{
  "n_head": 5,
  "head_dim": 64,
  "norm_place": "pre",
  "norm_eps": 1e-05,
  "positions": "alibi",
  "parallel_block": false,
  "init_std_qkv": 0.0332,
  "init_std_o": 0.0413,
  "init_std_up": 0.0476,
  "lr": 0.0108,
  "lr_mult_qkv": 0.4,
  "warmup_steps": 200,
  "decay_fraction": 1.0,
  "final_lr_fraction": 0.0,
  "batch_tokens": 65536
}
MLP neurons of a small language model. Each row is named by its layer, matrix (down: output weights) and neuron, and shows model dimensions 144-271. Each number is 128 + 32 x the weight over its row's rms, rounded and kept within 0 to 255. Numbers have three digits each.
After each neuron's rows, "raises" lists the tokens whose logits its output raises most directly, leaving later layers aside.

L11.down765:130152115160135212135045131171137125085194141164085175097101103100130159109161121136187153102148160070138095100171097142156143154204190144121186138136152154114083132134141149093148103140082130057068159146149099089089126203085133168132120139165067165092103158143150147063136120147106139160189086146112089115148141180134129143110120161103150153098189121161167066102159109085161088067123
raises: "du", "fra", "tell", "don", "cast"

L11.down97:198140100120168170058099142088138171103145153123123135069143133083147084076160087109082100078098090140142135085121105123146120116137122146128133105149164133139093136128099136147123153109139088173070134177107168136149107077178096161066073175120154117109140093140117131138151102111086106177149110102123135110123182153124117145159084125144084159179146139069133115155095194138179101144166
raises: "es", "ence", "ts", "ency", "t"

L11.down1151:138204167095119117140185076119124116080187214092093095123128143153080173178156102085119124147148148138148107095124114093160121178153125092134117134122123061116151101113103124165129113131107128115143108155130111081111180179152095120053131189138091123133156105116111126114106137121112099091107140103155180128104122132157209118138126170157083182136149141127185152115127095089121197173089
raises: "le", "les", "ler", "ling", "lia"

L10.down484:145109056108131141136063204156185073118130085129151143194154075159172182121105159107157148125095163135166155108117123115093139187107132172145120112119121156146123112125097135197156182143111135212129121118154093097127187197156103132158090105085119084093149144158086134093154117071152141097134085105103111108138089147154064093167155100138148121142184102166162157122125169077141183124104
raises: " into", " to", " above", " by", " after"

L11.down892:114140088133112103122112137091105129188169143109073173116120162170101124129100135149166070135167139141133085130180174187153142126142107146141152084144051127144146063181126085106145099134133118116107105039123129158102104142157086150154103112071091152159141103082167202114163169037142144122143098134131109174159164113089117144128144162025095147143132103196166083150100117123155186053176
raises: " H", " C", " D", " B", " GF"

L10.down1268:122194080123156129181067146111069163150118099148149129053126108095110170175106156175143123073108187148091148130130126084075100130146119075077122176146110152090120118110177146150153196141141139089155126091138129143115091119115090147149123127154130170132073106165062117165141074141083119102150118085131161168108075204121109105117083088097119161130197105168148067109094184064114118131174
raises: " it", " its", " them", " him", " their"

L11.down1274:153169108072115154144150125162100132147211129167147107054148163111132127160131171158113090158133169173118085094165101115150145106073174149080158123100146124162101160119137096153093131165111079134103108103093159146200088184146079148145151078170127105105081105147118166109151105114104072099202132108146195128111101107097100134049124139132154099114156118117132117133095172138106144180098
raises: " May", " December", " November", " September", " July"

L11.down882:048144164216136154116092153089097132184197128122099103155096092145141158149162157143088161162142153145084137113161191137152146141164153117134150143101104163174126136181132159193139102147169131115089073158130103119138147103172167151117095082157221133180078170130125123144148142094101133102149094124118104113100113113172169169080135080100133126169116135072153081089082181076166122120025
raises: " and", " &", " etc", ",", " or"

L10.down1035:094150111100173092110104163110105115073184100152158147114131080102143112177157122133179123063199171107200080117187117198127065097122159104097116155129163172168154115118145106052109098137119160124107161180159180151123118131160099104138112156126152132138137171213107104152134095131161120066163112079126123162138129135110110099132139166136141203152083175188162075148128111107144154128102
raises: " include", " their", " were", " are", " what"

L10.down599:121147155104131106166140100072166145144127188174124077116156175103173157142151110155108136101095137116098091155102115129124112144116152167129126119121108111120117096097068062131171136124083074119108127116153060092104100154130107098141121154145119078129125101094141128154159119157086114124131141104112128163145140151086122137101115136045061159190133174118098129073117091153098148113166
raises: "ts", "tive", "ting", "t", "tory"

L11.down806:091121201067167155140096114190121146162177159133131112089171151119095103155101133101074117130111124148156182127114136113165101108144153158090075125058159091146170117128066113147048173161120101111138142112121110122166166152137118130173069152166145168137066113110095126098101134125132139103092145186127118197151136101091108096083112114148163130112132139109162141157105119136130150126135
raises: " September", " October", " December", " January", " February"

L10.down66:113111189112156156174152074142107076117176062118108174081140120161118093121105111131117107163147114175161135151185131139183124120151080111091210065128124102134208172118187146114146121179115105141128072153182087155131135090099202121136075141060137115113129091152118136075122116125128168108046162092083126088161171113134144129170175103085120146137116095096084141116101122092119135138136
raises: "ol", "ole", "gue", "ful", "née"

L6.down858:188138179141133105145188093157102103046179157189122171117083144111156059170111146131126128113111111164097113216124107107121152118130136153159151139125104107170116122140105152160073132097095095178131145166176208080119157150105147149129115108126176114161110153117090144084096092163095117102102158092183111114155117100117176139128169104106076164174109176056115163129116061117179113152079
raises: " become", " create", " include", " have", " operate"

L10.down670:078112104101064152127145117134099083193090114115078169156142098144144135099137099079150115134156155129130113107116088127154146121153057110143127122129144151118114151107128079142158088128154152157157190140077146047128154139120112105164125150138087125164119138178116165124132115128164115156105161143148151121120053115122040096153018156109142095093168119146103072123129113092127097102142
raises: "ika", "it", "iya", "i", "ical"

L11.down583:073100094178136131116108145124107108092128143125125121145107124159147188098177124138118142166186143106101152092168088136127136165144174139083111136120118097159100080094134064111211126176114189182123088072119121140112097140146113125129128115116174131180182126107149117125154179056119124177115114118076101029156164142125112119141146082115173123094126107111163104167100150113164136082156
raises: " etc", " and", "but", " or", " rather"

L10.down208:091071097160091132097134125082066163101155164104119098146139153146171160106114166174071142208153115160057138092198192078113195094150126132113176140118096124128144117095098106129118123146133175183034156157119160158119106146138101136171112131076205111144120164118161093162110084122108140116166155091138097113084055136100145182167142193069097202096143093151141134126117145099152121157136
raises: " and", " etc", " but", " or", "int"

L10.down775:102100099153089103133206091126168112123127162138125139080095127110195186151110147155204172104119154102110110053110110085151177098086101142166135128171116137157084138131129099099136082130150137178138085132128131133096142122164112115128167155162160090088163147168119122111142112172137118133122094131125140156120114211094135097145140106167124122172063143110118112119162162176111100113146
raises: " term", " months", " time", " period", "cade"

L10.down1224:115121138127078079120160115075120107118132180119112093144083118166162137141147104132116160149121147184161058156169144131121140160130088130173159055121148114157081131147124121132189154109162176132126085096135180118113207128163116124097159187194122155107098109118146113139101141148091139144131080079109155148121149099137099087126145155103115141094171135097152132087098118115147163113073
raises: "list", "ling", "les", "ster", "land"

L10.down64:152147155112114100160122127090141136142083138131093098174089163133055116116154128136083112181118164203074104143106053120189124082098139081158089132118163211117161123118150131152096116084113146096118170146115163088094132100109163146114094158102130114118103148128113135137114175212124130093146224127156125207081146116177152164057053069119094113142154127104143170114149144084130134109200
raises: " was", " were", " has", " is", " could"

L7.down939:151103127128118146142068161118204173137100151075170183124140085136115157149132092079188141154098117187174055174154167128124190097068151211128116064078174163148161089199091098104148151103123139124094092181063114140164132113116100152088126082142112120108125101110103118150147098186111102163141132150128112125109104110132140107096117172100093111160134128131164127077133152079132121184145
raises: "cer", "re", "lic", "ved", "ring"

L9.down18:150094147106147121186114167080110079047142178157156186192177148189116126165112106137107115112207153198188145155173099209145120172143182110112121115115159180109129079091150158098110143142157080165098164141152133071105157145172111115136103127101179076135113147164089093084124102171126130143122135163169133119136109144131193120141144159110135146140062168150070091161076124133125123157160
raises: " include", " are", " were", " have", "rk"

L9.down40:189131173145154078103202104145130146110111118140066120111154143131101150151090121100166107173110123155123094086126145141130125121118136128159085092135112153110127141133112107166096102080156139100146104105094150124118110135105149123107142114114135107072117184174146110184148180177195091124104171141150105160166121120130117165102059137121133143084132087102168180126166143103068147073143
raises: " had", " would", " was", " could", " appeared"

L11.down599:134114149148139151110170142140114160155180125159131094154077082144132148179101129204092145111187119147130129130090153148179113130138150160129162187144123137120079139141188177169123163129176136135086123107115137123118190078091084192156159125111169153193104074093120096174149147118127147152116115133134104122123110171092131176126159149098066142148136159077123040145114197147169120126079
raises: " etc", " and", " &", "uch", "part"